{"n_layer": 13, "rope_base": 10000.0, "bias": "all", "init": "uniform", "init_std_down": 0.0, "lr": 0.00237, "lr_head": 0.0108, "decay_shape": "pow"}
MLP neurons of a small language model. Each row is named by its layer, matrix (up: input weights) and neuron, and shows model dimensions 48-111. Each number is 128 + 24 x the weight over its row's rms, rounded and kept within 0 to 255.
After each neuron's rows, "fires after" lists the tokens most often just before its 100 highest values on Wikipedia text that the model never trained on; "fires on" lists the tokens most often at its 100 highest values on Wikipedia text that the model never trained on.

L10.up190 [165 111 139 113 124 132 129 121 111 105 168 126 115 116 103 113 160 152 108 146 113 138 182 144 135 102  69  47 120 160 139 162 111 132 101 156 112 108  92 159 149 149 124 123 145 139 144 124 112 132 123 137 126 162 108 168 105 114 182 117 163 140 127 127]
fires after: "\n", " |", "|", "-"
fires on: "|", "\n", "-"

L4.up22 [149 172 114 149  94 109 114 153 160  65 164 125 146 102 151  97  70 132 122 128 159 122 100 138  92 150 172 113 127 125 152 109 164 148 106 133 116 106 139 101 108 133 136 132 138 171 162 130 116 117 151 121 142 149 149 118 124 168 154 151 120 166 162 145]
fires after: " in", " the", " on", " On"
fires on: " September", " following", " October", " August", " January"

L4.up261 [107 118 159 144 144  67 154 126 136  83 127 109 146 133 162  68 134 129  98 142 130 138 150 135 130 109 162 106  93 119 137 139 163 187 148 123 154 133 139 148 159  66 145 148 144 122 169 136 138 122 107 141 159  82 150 116 119 152 122 134 111 177 142  96]
fires after: "\n", " the", " in", " The"
fires on: "==", "===", " following", " two", " same", " many"

L9.up391 [128 117 141 118 143  99 132 136 115 150 137 152 120 108 122 140 131 151 138 137 113 126 107 149  89 103 105 102  97 153 137  95 140 113 167 142 138  85 120 129  82 133  94 149 149 144 143 155 153 189 133  81 102 151 155 125 130 120 113 120 135 186 147 116]
fires after: "\n"
fires on: "-", "|", "N", ".", " |"

L4.up489 [ 80 122 143 134 140  89 127 100 133 105 196 162 151  79 168 155 113 126 113 144 124 143 153 174 140 154 128 155  94  84 103 148 118 146 121 163  96 126 108 117 126 145 119 148 112 122 166  87 111  91 146 123 180 121 137 135 167 104 134 125 140 125 133 116]
fires after: "'", "\n", ".", " a", " A", "S"
fires on: "s", " Her", " new", "Her", "n", "."

L10.up626 [110 153 193 119 112 106 136 121 150 133 122  83 128 140 121  87 154 118 142 141 127 104 128 115 113 139 142 156 130 149 108 156 139 116 117 109 142  91 135 135 154 163  94 148 148 102 127 132 127  97 148 129 134 129 136 113 145 138 129 154 137 172 123 131]
fires after: "\n", " ("
fires on: "\n", "\"", "d"

L2.up524 [162 144 149 177 131 129 171 140 129 124 137  85 170 147 104 155 110 127 147 161 122  66 104 100 126 108 168 137 120 137 111 147 113 106  93 118 131 115 129 124 117 148 119 147 121 114 148 119  98 126 115 114 123 107 133  97  63 103 120 163 157 142 145 120]
fires after: "\n", "The"
fires on: "==", " most", " first", "\""

L9.up544 [105 147 136  96 117 114 115 144 209 142 111 102  98 137 113 123 116 172 159 116 112 104  81 166 113 117 125 134 120 158  97 134 158 146 146 130 117 124 135  86 136 119 127 109 141 159 138 120 106 153 181 119 125 122 148 127 114 122 128 130  99 141 116 104]
fires after: "\n", " Al", " ex", "N"
fires on: "\n", "-", " 94", "ig"

L4.up280 [171 122 110 150 143  93 173 140 151 127  93  90 155 156 108 151 135 120  83 128  92 117 104 103 132 120 158 117 129 135 149 136 134 106 110  49 173 134 115  91 150 120 139 117 139  92  98 146 114 135 106 151 128 171 118 107 124 112 135 144 122 143 161 155]
fires after: "\n", "-", " \""
fires on: "W", "G", "\"", "F", " they", " Graduate"

L9.up466 [128 148 151 116 108 148 148 166 149 108 122 112 143 110  81 152 141 145 148 158 137 136 135 130 127  86 111 127 101 136  78 104 140 176 108 111 141 133 167 107 117 154 130 120 151 101 133 152 117 173 107  90 147 172 148 102 124 101 155 137 116 139 136 153]
fires after: "\n", " ", " Independent"
fires on: " |", "-", "\n", ":"

L6.up136 [128 116 139 131 130 130 144 180 128 181 142 102 143 123 155 170 171 115 112 141 130 102 110 117 140  96 140 153 119 137 127 158 140 119 131 121  74 158 139 130 183 169 140 106 201 107 169 139 141 130  87 151 146 185 135 116 122 136 141 139 135 111 128 132]
fires after: " |", "/", " No", " Box"
fires on: "s", " –", " -", " —", " |", "."

L10.up349 [149 131 151 151  89 107 171 113 130 144 148  98 115 121 126 167 124 178 148 148 135  99 155 109 122 150 103 133 108 142  91 129 181  95 114 160 137 100 153  98 161 136 131 154 122 113 154 147 113 150 120 140  99 168 168  79 146 125 134 156 156 145 141 119]
fires after: "\n", " m"
fires on: "-", "\n", "/"

L10.up536 [134 159 158 131 150 126 161 114 142  96 164 119 115 126 106 112 146  95  33  72 133 123 145 104 145 116 165 132 111 157 116 157 143 156 153 117 108 117  89 106 136 135 147 156 133 110 146 128 149 148 154 126 151 133  95 129 122 118 121 136 129  89  97 146]
fires after: "\n"
fires on: "\n", "==="

L10.up487 [150 124 181 139 128 131 118 106 100 133 116  84  98 104 137 150 137  76 148 156 132 116 112 135 122 151 101 127 133 153 113 158  85 115 126 166 103 144 196 126 130 135 101  93 166 143 130 129 103 114 120 158 107 111 124 169  98 142 159 119 151 164 147 111]
fires after: " |", " was", " ", " is"
fires on: " —", " –", ":", " found", "s", " is"

L6.up268 [179 175 163 107 148  97 111 116 166  99 155  59 146  86 118 126 118 138 178 134 125  99 129 158 104 136 140 141 131 118  92 120 151 181  98 105 139 115 105 107 141 133 135 125 176  82 134 138 134 128 122 121 150 155 107 120 122 138 139 141 100 114  96  98]
fires after: "\n", " "
fires on: "\n", " of"

L6.up530 [ 62 137 126 114 127 101  99 131 121 146 159 156 161 140 112 167 167 135 107 133 101 155 118 122 108 123 147 157 144 124 132 136 142 104 133 116 133 132 147 122 107 138 134 112 144 147 157 114 121 133  99 134 146 115 144 100 181 176 133 104 138 155 128 153]
fires after: "'", " high", " a", " the"
fires on: "s", "-", "."

L7.up10 [100 167 189 159 131 101 131 148 132  91 173  92 133  85 136 149 169 132 124 164 114 142 120 131 140 106 147 106 149 101  84 152 106 132 124 114 116 106 146 154 103 111 120 102 138 160 133 154 114  99 106 127 167 123 116 130 138 111 148 128 108 131 115 121]
fires after: ",", " (", "S", ")"
fires on: " and", ".", " which", " NC"

L9.up575 [ 86 133 121 120 158 134 132 163 126 106 140 141 145 118 128 121 159 140 142 130  97 129 102 162 134 117 130  64 185 140 105 128 103 118 139 109 195 127 122 106  68 118 131 147  83 150 115 143 133 130 181 134 158 113 117 132 119 149 143 138 107 170 127 110]
fires after: "\n"
fires on: "==", "===", "-", " United"

L10.up291 [155 163 178 121 137 113 163 154 136  99 108 105 122 137 104 124 156 132 127  61 160 150 153 130 125 114  86  88 144 147 102 147 147 126 127 111 122 125  86  86 184 167 148 163 159 109 148 141 123 145 129 120 128 136 112 142 145 107  93 137 130  94 146 116]
fires after: "\n", " Goals", "ed"
fires on: "==", "===", " |", "===="

L4.up30 [159 110 153  95 181 114 133 140 154 163 135  96 133 107 117 158 157 134  96 112  94  98 114 135 128 138 110 122  75 114 101 175 135 118 134 150 110 150 102 148 115 137 161 107 162 131 152 132 204 143 125 148 146 170 122 134 113 115 157 170 130 153 163 149]
fires after: "\n", "|", " Silver", " Bronze"
fires on: "\n", " medal"

L4.up351 [141 147 142 160 150 105 108 118 147 124 141 126 128  93 153 100 172 120 151 128 145 112 147 143 121 132 135  97 158 143 114 147 152 148  77 139 150 125 102 104 107 108 129 108 120 192 150 106 168 139  76 152 159 143 103 131 111  94 135 140 124 146 109 131]
fires after: ",", " in", " ", "In", " In"
fires on: " and", "allowing", " late", ",", " during", " for"

L2.up349 [104 157 121 141 122  84 129 118 144 124 110 148 134 116 155 110 154 117 136 143 104  89  93 150  81  77 130  88 143 157 104 131 105 108  92 131 127  93 120 115 136 120 113 129 127 124 141 143 155 155 127 113 137 186 168 155  89 131 113 122 151 133 124 147]
fires after: "\n", " \"", " (", " Episode"
fires on: "=", "==", "|", ":"

L7.up267 [126 165 155 128 144 127  83 158 112 110 104 135 103 186 126 128 176 145 132 153 104 129  94 126 111 107 155 120 131 149 119 126 120 102 150  68 148 117 125 180  81 137 114 119 118 141 140 144 114 126 128 121 127  99 111  96 154 124  83 126 173 148 137 135]
fires after: " 1", " 0", " 2", " 3", " 4", " 9"
fires on: " |", ";"

L2.up203 [135 140  80 160 141 128 201 135 168 158 116 127 140 127 148  82 188 119 110  97 135 139  94 149 178 134 125 158 108 139 130 154 155 107 150 114 133 131 148 162 140  96 119 117 160 176 121 140  95 122 154 133 107 134 104 131 163 106 106 153 122  78 157 134]
fires after: "\n"
fires on: "-"

L9.up45 [ 75 199 156 130 181 112 130 138 146 125 150  98 130 139 106 168 128 138 113 167  91 118  87 136 116 147 157 133 139 117  91 159 149 117 135  85 106 133  98 107 110 150 103 125 152 160 139 104 108 123 118 127 135 157 106 149 139 139 144 161  88 140 100  81]
fires after: "\n", " He", ".", " and"
fires on: "\n", " is", " was"

L9.up119 [108 107 114 159 115 148 186  99 117 138 165 159 142 112 147 132 147 114 142 108 143 101 139 145 107 119 114  96 136 115 129 165 161 134 125 113 108 140  89 189 142 169 138  99 158 165 108 119 155 234 140 131 117 112 133 144 123 139 109 141 119 118 121 162]
fires after: " |", "\n", "|", " is", " of"
fires on: " \"", "\n", " an", " the", " Best", " Team"

L10.up127 [123 132 159 153 141 127 150 117 149 105 150  93 146 117 116  88 134 164  99 129 136 144 118 126 156 111 104 156 143 138  76 145 150 139 109  91 125 138 123 127 136 106 123 146 126 165 152 146 133 173 114 157 153  98 135 137 155 109 156  95 154 134  87  79]
fires after: "\n", "-", ")", " is", "|", " •"
fires on: " was", " is", " Total", "-", "\n", " a"

L2.up306 [ 93 129 160 110 165 114 130  91 130 151 144 108 102 106 129 153 165 177 128 138 124 131 122  89 129 119 128 130 145 109 123 133 112  94 126 135 138 115 140 136  84 178 124 168 141 136 144  98 121 156 167 114 154 119 151 104 151 113 157 128 142 134  81 129]
fires after: "|", ".", "\n", "-"
fires on: " ", " He", " Batting", " Australian", "-"

L2.up171 [105 113 176 173 140 102 157 145 152 138 128 135 118 122  96 121 181 150 148 129 129 118 113 142 148 132 138 132 119 121 116 168 163 112 119  94 127 133 129 146 132 124 102 123 135 118 131 161  87 146 134 101 129 132  44  99  96 104 147 112  91 116 122 129]
fires after: "\n"
fires on: "-"

L10.up455 [163 170 144 172 142 124 100 130 169 125 167 151 115 152 121  90 149 130  86  98 134 146  98 159 130 161 103 141 132 137 125 144 140 140 163 111 122  75 139 102 130 121 155 148 169 150 113 167 133 138  96  88 133 117 114 117 122  70 133 146 111 155 130 126]
fires after: "\n", ")", " of", ",", " in", " is"
fires on: "\n", " was", " is", " the", " an", "E"